Part of a small language model's weights.
Architecture: LayerNorm before each block, rotary positions, biases, untied embeddings, normalized queries and keys.
MLP neurons of a small language model. Each row is named by its layer, matrix (up: input weights) and neuron, and shows model dimensions 160-287. Each number is 128 + 24 x the weight over its row's rms, rounded and kept within 0 to 255.
A block is one neuron, or neurons of one layer that tend to fire together. Before each block is what it responds to, as a language model described it from the Wikipedia text at the highest values.

Description: The second newline of a blank line between blocks, strongest right after election result tables ("Democratic hold"), before headings, paragraphs or list items.
L5.up24 [154 111 139 156 125 123 133 154 111  92 168 131  65  64 114 139 133 147  90 108 126 139 106 141 152 108 136 125  58 117 130 185 152 175 126 109 115 138 118 127 144 156 137  98 189 106 121 103 146 156 167 126  94 110 121 116 135 138 166 146 139 126 112 122 114 131 131 155 106 127 143 133 142 164 139 106  96 122 127 124 115 151 114 129 101 150 151 125 121 118 174 139  92 149 142 153 137 156 128 139 124 162 101 125 113  98  84 150 127 111 123  98 138 123 138 109 153 142 115 109 104  65 117 121 170 110 134 111]
L5.up39 [102 120 140 137 141 132 152 123 142 107 124 130 110 141 100 122 124 150 130 107 115 154 107 119 134 138 130 120 101 143 136  91  93  91 138 111 149 128 111 145 127 125 162 164 177 125 131 126 135 163  94 128 137  97  70 102 129 108 137 130 115 117 150 119 137 178 155  79  88 108 127 109 143 164 100 164 117 120 191 122 165 116 111 131 144 160 103 145 100 148 105 123 103 125 102 115 141 152  85 107 187 124 156 110 113 133 133 151  98 115 138 141 108 133  98 148 125 128 118 144  82 156 121 128 146 155 137  95]
L5.up158 [145 162 175 128 119 131 123  76 146 162 130 110 123 149 170 157 104 167 137 156 166  80 180 117 128 198 113 151 148 129 138 120 110 104 134 152 105 109  86 102 136 162 122 154 147 142 121 126 155 136 107 120  99 110 127 120 121 112 121 106 109 109 167 103 107 115 117 151 162 133 111  82 123 142 123 115 181 158 181 135 139 146 122 126 162 142 123 126 158 128 152 130 128 141 120 147  97 131 107 128 121 137  87 152 144  78 124 148 121 128  95 126 115 138  99 145 147 102 106 114 120  99 145 165 134 130 140  96]
L5.up792 [135 129 107 165 130 150 126  86 150 148 150 119 128  89  73 115  95 127 105 134 134 149 122 131 131 146 100 135 170 164 126 131 117 136 134 133 142 109 128 131 162 132 129 126 101 123 142 113 125 122 114 122 125  84 144  96 122 126 147 112 130 151  89 122 148 148 154 141 149 144 139 139 140 117 115 113 153  95 146 139 108 153  76 153  99 124 104 130  84 122 142 121 127 126 171 184 125 133 117 114 111 164 112 126 129 148 110 136  95 119  82 101 129 112 109 172 131  97 180  94 103 137 125 116 155 147 137 162]
L5.up899 [128 138 151 130 146 169 147 112 118 127 119 100 114 174 139 141 101 128 125 148 130  88 113 137 116 132  78 117 137 135 162 154 142 156  90 140 122 144 155 130 105  99 102 142 160 128 176 130 121  74 113 123 143 130 171 135 113  90 159 133  88 151 120 133 135 146 110 129 112  69 101 163 112 132 115 149 112 157 158 106 185 151  72 164  77 112 120 115 118 143 137 127  95 110 142 101 130 158 111 137 179 110 106 128 107 165 143 101 111 152 106 168 113 107 127 149 154 132 119 165  94  99 134 116 114  92 109 131]
L5.up973 [118 115 112 147 117 121 163 144 140 113 115 137  84 156 112 169 106 159 122 154 135 129  83  82 105 131  99 164 130 148 113 126  96 176 131 139 107 200 125 137 110 151 104 150 118  88 124 124 121 192  90 137 138  88 113  86 122 137 127 115 170 143 160 162 135 139 101 140 151 126 112 109 154 124 122  95 144  84 113 142 132 118 127 101 135 166  99 114  97 109 154 103 108 149 100 164 134 147 116 148 104 108 150 155  93  88 141 121 136 178 116 116 133 154 126 170 141 126 160 140 104 133 133 134 128 149 163 121]
L5.up1006 [ 89 106 152 120 163 126  80 148 122 111 105 115 156 148 173 162 120 109  99 154 111 132 117 143 124 155 133 102 142 150 141 133  96 120 146 135 130 150 127 105 100 105 109 164 153 118 106 127 105 139  82 146 126  94 126 154 113 129 131 117 101 133 131 126 140 115 142 137  96  97 146 112 127 170 103 133 138 156 184 176 159 112 122 110 103 165 117 137 138 130 124 126 170 129 165 156 123 153 141 105 133 131 132 121 114 137 119 161 125 158 115 118 113 168 111 134 193  95 129 137 108 115 125 117 159 105 104 146]
L5.up1267 [111 126 130 134 161 140 140 138 146 151 113 190 101 113  73 130 107 116 105 158 126 131 136 110  80 142  63  99 139 162 118 126 155 126 116 148 143 138 149 110 155 151 148 108 121 104 134 148 115 161  81 119 135 118 161 114  62 183 124 117 135 128 118 175  92 130 119 102 151  91 126 120 122 128 120 136 157 104  81 146  99 118 150 125 120 127 106 108 150 120 145 139 142 134 158 124 144 179 126 163 149 152 149 129 118 115  98 131 115 135  98 124 147 131 123 172 113 141 140 128 136 149 110 155 100 121 136 142]

Description: Word piece immediately following a lone capital letter split off a word's start, as in S-ec-ond, T-reat-y, S-ony, R-ep-orters.
L3.up453 [133 120 113 185 146  97 129 129  94  62 145 136 158 125 142 174 107  98 135 121 147 143  92 165 126 130 114  93 122 162  71 150 197 130 119 139 123 135  91 111 147 155 103 189 118  88 141 128 129  66 113 112 106 147  90 143 146 128 152 182  70 114 118 130 178 149 140 137 116 121 107 108  76 133 119 138 126 129 113  98 158 114 125 128 155 140 132 128 158 146 149 155 104 113 156 129 128 110 161 113 127 103 106 112  70 156 160 123 127 123 130  92 162 137 148 131 113 142 121 123 107 121 115 142 137 143 131 142]

Description: Mostly the second newline of a blank line before a new section heading or paragraph, plus table row ends; also word pieces after initial H (H-arl-aw, H-abit-at, H-ere).
L3.up597 [130 141 153 134 106 167  85  97 139 131 140 120  99 113 142 148  73  90 158 144 126 171 112 131 144 144 108 110 156 118 142 152 149 100 128 136 108  96  61 148 122 125 112 169 145 139  82 123 122 166  83 156 133 109 118 148 108 128  91 161  83 135 111  82 133  99  91 112  84 137 123 132  89 110 110 100 179  98 133 145 151 103 179 110 137 130  89 107 130  66 143 116 121 126 165 122 156 129 187 136 120 124 125 142 145 125 146 134 148 162  81 125 124 154 122 188 110 139 136 148 127  86 116 113 143 120 100 138]

Description: The second piece of a word split after a lone capital letter, often U, O, K or A, as in Um(ayyad), Ur(du), Or(ganisation), Ad(jacent).
L3.up1101 [140 103 115 145 108 118 141 114 146 109 145 171 137 109 118 126 144 138 111 133 126 139 143 147 128 105 138 154 149 120 149 209 127 112 136 159 168 137 186 122 132 142  95 145 144 131 114 153 122  83 137 131 164 110 131 146 158 117 117 131  87 145 134 153  92 153 121 163  85 133 185 150 117 151 139  99  83 152 111  84 154 119 110 155 115 109 142 115 176 117 120 128 168 125 105 175 173  94 134 199 165 136 126 114 112 164 122 164 138 147 122 132  98  89 138 100 137 120 159 153 116 121 123  94 109 154 132 115]

Description: Fires mainly on the hyphen joining parts of a compound word or name, such as Fox-Case, cutting-edge and Jean-Claude, and weakly on " un" and other mid-word pieces.
L9.up137 [119 105  93 169 118 115 162 150 112 147 145 126  99  99 134  92  93  72  99 126 119 121 104 126 131 151 145 159 182 155 118 141  86 124 119 102 131  83  99 130 108 136 124 136 129 151 148 141 146 133 158 110 177 101 107 161 130 149 130 124 134 145  92  82 126 118  92  95 144 109  96 116 117 106 113 114 119 130  64 131 106 131 122 111 121 149 107  99 108 109  89 136 135 111 120 141 115 152 159 134 102 117 129 133 121  76 115 146 124 143 101 102  97 110 138 108 151 132 148  94 143 116  88 129  73 129 178 146]
L9.up238 [137 108 114 113 150 119 146 100 137 174 112 167 104 137  90 128 105 136 122 100 118  91 113 129 137 127 145 159 202 130 105 154 160 120 141  75 138 137 164 157 115 154 172 139 130 105  89 167 110 131  95 163 127  99 117 135 130 146 118 119 116 152 182 108 121 136 156 173 153 133 116  83 113 119  92 152 144 175  86 141  91 110 107 114  91  99 121 112 148 127 123 133 149 169 110 193 150 116 143 153 145 111 116 136 118 137  84  86 158 127  93 109 146 163 102 137 148 113 120 103 102 135 126 141 118 130 143 137]
L9.up287 [122 163 151 123 154 151 109  92 137 158 143 135  88 108 167 125 110 121 121 111 118 143  68 106 171 177 135 148 107 151 137 142 172  94 121 161 104 122 121 132 102 153 155 112 139 133 131 139 112 107  90 104 138 126 124 110 168 102 139 125 122 134 147 146 103 162 111 105 129 103 153 101 131 113 127 114 144 115 140 196 136 136 113 157  78 129 121  93 149 143 145 110 150 103 103  59 117 121 113 100 111 152  98 118 134 133 164 163  80 120 123 113 138 116 192 132 148 116 141 127 107 126 104 138 126 147 158 132]
L9.up306 [140 140 122 183 132 124 127 104 105 179 104 131 171 160 111 163 119 113 118  91 128 102  72  84 136 147 152 151 127 145  97 130 158  53 153  90 108  89 130 169 139 200 139 106 127  97 109 119 115 137 112 119 126  91 134 144 123 119 110 126 123  71 121 127 103 144 129 129 110 126 142 151 124 167 123 128 128 135 127 111 104 110 154 135 126 122 141 155 100 135 122 109 148 102 108 134 110 158 110  91 171 130 100 138 140 118 181 173 131 135 139 115 120 137 155 171 155 118 114 108  95 123 121 135  75 131 121 113]
L9.up458 [105 124 125 155 137 144 159 117 161  88 120 136 175 159 110 108 180 150 166 116 132 137 120 122 139 165 159 114 125 109 138  74 103  98 123 160 105 118 144 165 108 144 139 152 118 133  79 133 149  81 119  81 118 139 134 145 151 129  96 107  85 102 115 127 158 167 102 130 143 131 115 174 164 128 145 161 124 156 118 123 128  94  95 130 124 133  76 110 141 146 106 132 116 107 149 155 138 123 114 114 113 105 156 172  98 102 105 158 148  98 151 105 134 126 132 141 107 150 104 143 130 118 143 119 105 185 128 139]
L9.up573 [138 157 127 118 111 168 190  99 148 140 173 125 141 132 131 116 128 134 165 156 113 152  70 134 128 120 132 150 123 159 118  79 116 139  99 144 120 133 103  90 107 110 140 157 129 110 105 113 162 166 117 178 177 128 158  94 143 118 131 106  83 119 177 123 135 134 130 125 143 111 108  88 124 200  99 139 153 127 155 148  77  89 145 130 158 132 128 105 120 114 148 147 117 116 107 129 150 140 133 133 117 124 139 117 148 137 121 113  83 120 118  95 175 127 124 175 163  99 105 104 129 124 175 128  98  77 102  82]
L9.up743 [102  93 129 125 147 164 126 126 121 136 128 114 157 124 128 164  97 134 124 183 139 118 109 137 128  94 122 130 101 112  98 109 122 145 120 120 135 103 102 150 105 147  73 152 138 102 112 103  94 140 105 140 156 162  51 134  98 100 127 101  79 128 132 139 151 138 121 108 136 122 149 132 123  79 152 168 115 154 114 117 111 128 138 149 192 171 136 124 117 158 120 181 103  65 122 158 107 131 154 139 136 120 190 168 126  87 132 142  99 128  86 133  93 141 132 144 143 153  99 136 139 111 116 102 108 149 104 162]
L9.up1176 [115 107 102 101 140 156 111 141 161 140 161 113 156 145 134 138 101 140  60 158 105  90 140 144 150 134 113 193  95 114 143  90 145 100 134 112 151 105 139 101 127 142 105 133 126 121 149 124 114 144 148 146 132 142 136 106 134 144 110  76 122 141 124 152 135 135 113 126 140 154 173 100 106 150 137 110 146  95 145 101 140 135 111 132 121 162  92 102 148 133 144  90 131 104 138 180 147  96 154  93 154 122 150 126 142 120 203 124  88 155 134 117  85 171 137 117 131 119 113 121 125  52 114 166 125 109  86 131]

Description: Final subword pieces that complete transliterated foreign names, mostly Japanese, Chinese and Korean, e.g. Toky-o, Hiroy-uk-i, Shangh-ai, Hong K-ong.
L9.up378 [117 114 121 144 150 100 127  76 135 127 135 112 143 122 138 168 115 130 125 104  99 140 193 119 127 118 160 142 171 103 137 138 158  97 142  83 118 113  94 156 113 112 110 149 176 144 145 153 151 162 121 123 147 167 120  74 149 103 130 129  65 119 100 111 154 114 123 103 126  72 136 124 131 143  99 107 118 129  77 130 147 141  57 153 131 137 147  67 102 129 140 133 156 117 142 115 149 117 137 146 135 128 153 164 129 148 114 127 127 124 115 133 166 106 147 129 109 171 159 164 119 132 122  97 114 109 143 132]
L9.up546 [112 101 100 139 133 136 122 128 162 110 109  99 105 127 123 147 160  86 123 119 113 156 153 143  99 141 163 185 130 123 145 124 130 104 109 120 148 114 146 137 123  99  93 145 180  93 115 149 137 152 132 148 108 126 161 136 139 137 147 116  85 134 132 135 101 129 126 119 127 113 129 115 163 130 134 146 132 122 106 122 146 138 115  99 114 151 106 123 110 161 160 142 133 134 134  96 114 146  99 144 120  94 108 149 148 138  81 123 132 124 146 181 151 183 123 155 128 120 128 102 158  84 129 123 122 124 167 139]
L9.up618 [141  75 114 113 139 137 131 189 107  95 109 100 150 153 148 144 107  71 117 144 175 139 150 136 140 158 145 137 156  89  89 111 118 100 131 110 141  96 108 149 128  95 125 141  95 139 108 147 110  99  91 134 150 133 112 137 159  75 172 155 106  62 120 166 142 161 139 167  75 117 110 143 146 109 118 111 116 142 124 139 125 141  73 124 137 133 106 160 126 143 117 117 142 155  93 159  88  89 135 141 139 111 122 166 138 143 134 139 119 136 131 170 128 129  84 142 102 141 110 183 147 138 122  84 135 106 134 168]
L9.up642 [136 168 150 111 138 193 124 130 138 145 157 128 122 123 162  81 144  89  92 127 114 135 148 133 123 161 130 115 108 146 105 132 123 131 114  69 141  89  76 177 126 133 130 109 124 173 121 120 107 146 121  46 155 173 136 156 111 112 108 143 107  88 125 156 140 109 136 106  58  95 116 117 130  84 142 123 121 135 157 131 143 170 112 163  99 141 100 137 182 130 136 155  93 129 147 112 145 131 128  91 111 133 124 162 112 120 124 116  96 107 118 129 111 123  85 132 145 139 114 149 158 128 160 143 145 131 141 128]
L9.up1070 [110  87 117 148 154  96 130 131 126 124 124  97 102 109 141 149 142 108 125 133 128 125 153 125 124 154 144  93 167 143 115 111  99 116 170 106 121 114 153 165 131 132 141 114 110 132 168 132 139 149 181 110 180 139  89  82 144 128 167 140 142 102 152 129 138 124 129 154 145  89 148 176 157 117 121 106 124 120 148 144 134 120 118 123 106 126 118 107 128 107 153 146  92 121 124 150 168 163 120 140 113 178  61 125 126 117 115 134 122 158 111  94 132  98 114 106 116 157  89 166 131 114 125  63 117 112 138 107]
L9.up1112 [117 115 152 135 139 107 112 112 105 137  80 108 152 110 115 126 138 114 114 101 109 129 120 124 112 123 133 125 169 132 114  95 109 131 124 135 146 184 121 106 143 139 102 163 167  70 117 147 113 144 110 104 135 138 128 130 107 113 134 120 110 110 135 128 152 151 102  96 112 127 131 102 127 143 139  87 156 143 111 145 152  87  99 127 111 111 114  76 150 148 131 115 181 167 155 119 138 132 105 159 139 125 146 110 168 131  95 119 106 173 135 110 138 138 120 101 102  94 165 172 158  95 179 174 140 126 141 117]
L9.up1224 [125  77  98 132 104 106 148 167 172 155 118 125  85 133 132  92  55 129 143 106  97 136 150 133 171 100 174 132 119 144 114 123  86  84 110 154 106 143 127 166  99 121 136 127 139 142 148 142 122 125 126  73 125  90 108 127 165 113 127 127 130 110  93 129 141 131 106 153  82 145 118 108 139 140 110 143 167 156 122 152 142 128 140 150 170 104 129 124  87 147 129 139 115 110 174 122 123 149 183 130 154 119  98  89 103 124 139  88 103 147  77 141 146 141 114 132 111 140 115 154 131 111 165 152  86 129 129 135]
L9.up1239 [140 114  99 172 128 114 123 109 126 122 128 118 132 106  86 113 106 132 132 179 132 162 177 129 133 119  88 102 175 139 111 112 154 136 143 139 133 138  98 164 123  84 123 110 135 139 145 138 133 158 128  66 156 122  94 143 105 139 171 144 139 109 131  77 138 126 145 142 142 130 129 101 105 180 145 143 174 119  98 131 102 146 154 146 132 143 141 118 130 146 137 104 105 128 154 115 150 119  51 102 139 150 126 118 108 198  88 112 107  94 168 119 146 118 106 133 176 117  86 166 154 123 113 120 103 110 122 142]

Description: Word fragments right after an initial capital letter or short stem, such as the hyphen in O-ring or Y-Law, ian in Jiang, r in Myrtle.
L5.up275 [116 168 128 147 139 101  41 161 135 138 127 116 123  97 163 128 115 163 112 136 114 117 101 118 102 101 126 135 141 145 167 150 101 123 164 170 169 124 100 187 149 153  80 131 125 128 191 178 136 162 122 147 124 102 132 130 133 164 151 140 122 121 143 133 128 182 119  62 111 145 124 167 112  92 103 148  91 121 110 125 137 107 133 107 113  81  94 115 124 126 123 113 122 108 155 120 114 122 111 132 148 152 125  97 163 133 156 125 132 107 132  93 102 146 132 121 146 154 117  95  94 144 170 107  71 136 153 129]
L5.up484 [105 102  86 132 101 145 142 133  91 107 123 162 142 131 163 101 137 145  85 153 141 103 109 116 144 118 108 157 141  99 139 140 151  95 129 118 129 155 107 178  92 118 133 139 146 114 118  99 109 146 123 166 145 129 119 109 132 127 147 115 144 137 129 105 123 105 138 120 138 145 156 151 153 102 144 114 151 167 202 133 116 114 125 144 118 113  82 138 134 119 139 163 101 147 125 134 152  95 175  98 146 126 154 113  99 130 133 127 103 165 152 135 115 110 130 122 138 139 163 114 124 158 103 109 147 129 106 131]
L5.up724 [115 103 131 130 114 119 121 113 124 113  79 137 112 122 146 112 127  87 171 148 148 135 151 122 157 138 152 132  97 119 120 136 137  72 105 112 135 153 103 151 123 185 121  97 175 152 126  87 109 125 139 117 155 121 138 152 141  87 133 139 155 109 161 121 113 138 104 120 151 115 126 156 129 174 126  98 154 140 120 131 157 143  98 139 128 160 127 149 146 141 142 192 130  88 148 130 169 149 125 112 147 135 152 174 134 156 141  82 109  77 142 125 115 134 132 134  84 101 129 129 143  95 102 110 100 124 151 109]
L5.up830 [137 150 139 144  96 116 128 149 117 139 152 126 120 111 171 120 112 114 155 127 132 166 123 165 100 147 150 114 163 173 154 128 110 142 127 143 159  96 119 144 108  93 107 191 121  88 184 153 117 150 114 134 169 132 138 135 176 120 169 156 141  94 156 156 110 133 128 107 137 128 106 108 134 132 141 116 167 114 178 114 144 139 147 126 157  86 113  81 104 136 128 178 146 114 118 102 111  94 102 131 142 150  84  91 101  97 129 115 123 110 123 101 129 121 144 142 122 142 139 152 101 135 125 133 138 143 170 128]
L5.up857 [123 134 110 134 163 157 105 116 127 119 168 121 162  99 127 165 104 107 142 111 133 111 163 114 114 159 180 143 130 125 112 114 106 120 136 122 120 135 158 181 128 110  94 127 149 136 163 127 156 111 113 143 152 103 112 156 118  75 124 118 143  69 188 141 128 112 165  69 118 150 132 133  91 144 109 133 171 146 144 132 164 111  99 124 162 159 116 140 141 179  99 138 123  87 138 170 133  73 111 153 143 103 121 147 122 140  87 127 157 126 101 135 118 110 148  98 112 103  80 159  94 123 151 158 134  56 130  93]
L5.up924 [109 140 119 136  84 133 126 134 126 123 102 110 125 105 147 140 172  86 109 138 134 159 133 114  95 126 132 145 148 163 115 167  95 109  88 119 120 181 170 155 137 146 114 116 121 106 158 161 124 147 126  82 141  57 131 135 113 143 131 110 174 114 116 128 136 161 149 156 103 113 145 130 124  96 108  92 144 110 163 150 131 145 119 134 156 122 129 103 122 156 118 145  73 103 156 162 173  94 126 111 121 161 112 112 115 155 123 113  89 114 136 166  90 104 123 107 147 129 151 132  72 148 136 147 130 111 168  88]
L5.up995 [127 115 109 132 117 142  51 142 129 123 132 110 137 113 153 123 113 100 158 105 116 160 165 158 133 156 183 157 150 139 138 136 202  91 174  95 137 134 116 110  99 106 132 117 130 126 137 130 188 135 129 119 167 138 124 154 126 119 116 115 143 107 104  88 112 124 127 151 125 113 150 147 133 114 117  84 133 109 150 126 116 148 177 108 157 144 131 150 131 143 167 110  67 113 147 134 139  83 139 115 103 121  70 108 125 155 143 134  97 140 112 157 128  88 126 159 158 116 116 187 152 138 116  83 125  99 107 114]
L5.up1264 [128 139 145 132  96 114 118 125 191 118 146 147 118 116 133 195  96 151 141 106 129 115 144 120 137 146 122 123 171 135 132 114 121  96 145 106 122 128  99 140  80 106 159 115 160 111 150 156 115 115 139 133 175 113 142  92  81 171 136 158 101 122 152 126 117 143  82 130 116 141 117 136 102 107 120 114 129 130 174 165  87 132  99 160 128 148 107 130 134 134 141 117 151 111 105 162 120 128 122 143 140 147 103 140 141 157 124 158 149 106  91  97 108 129 110 142 159 127 150 114 112  86 129 108 113 157 133  99]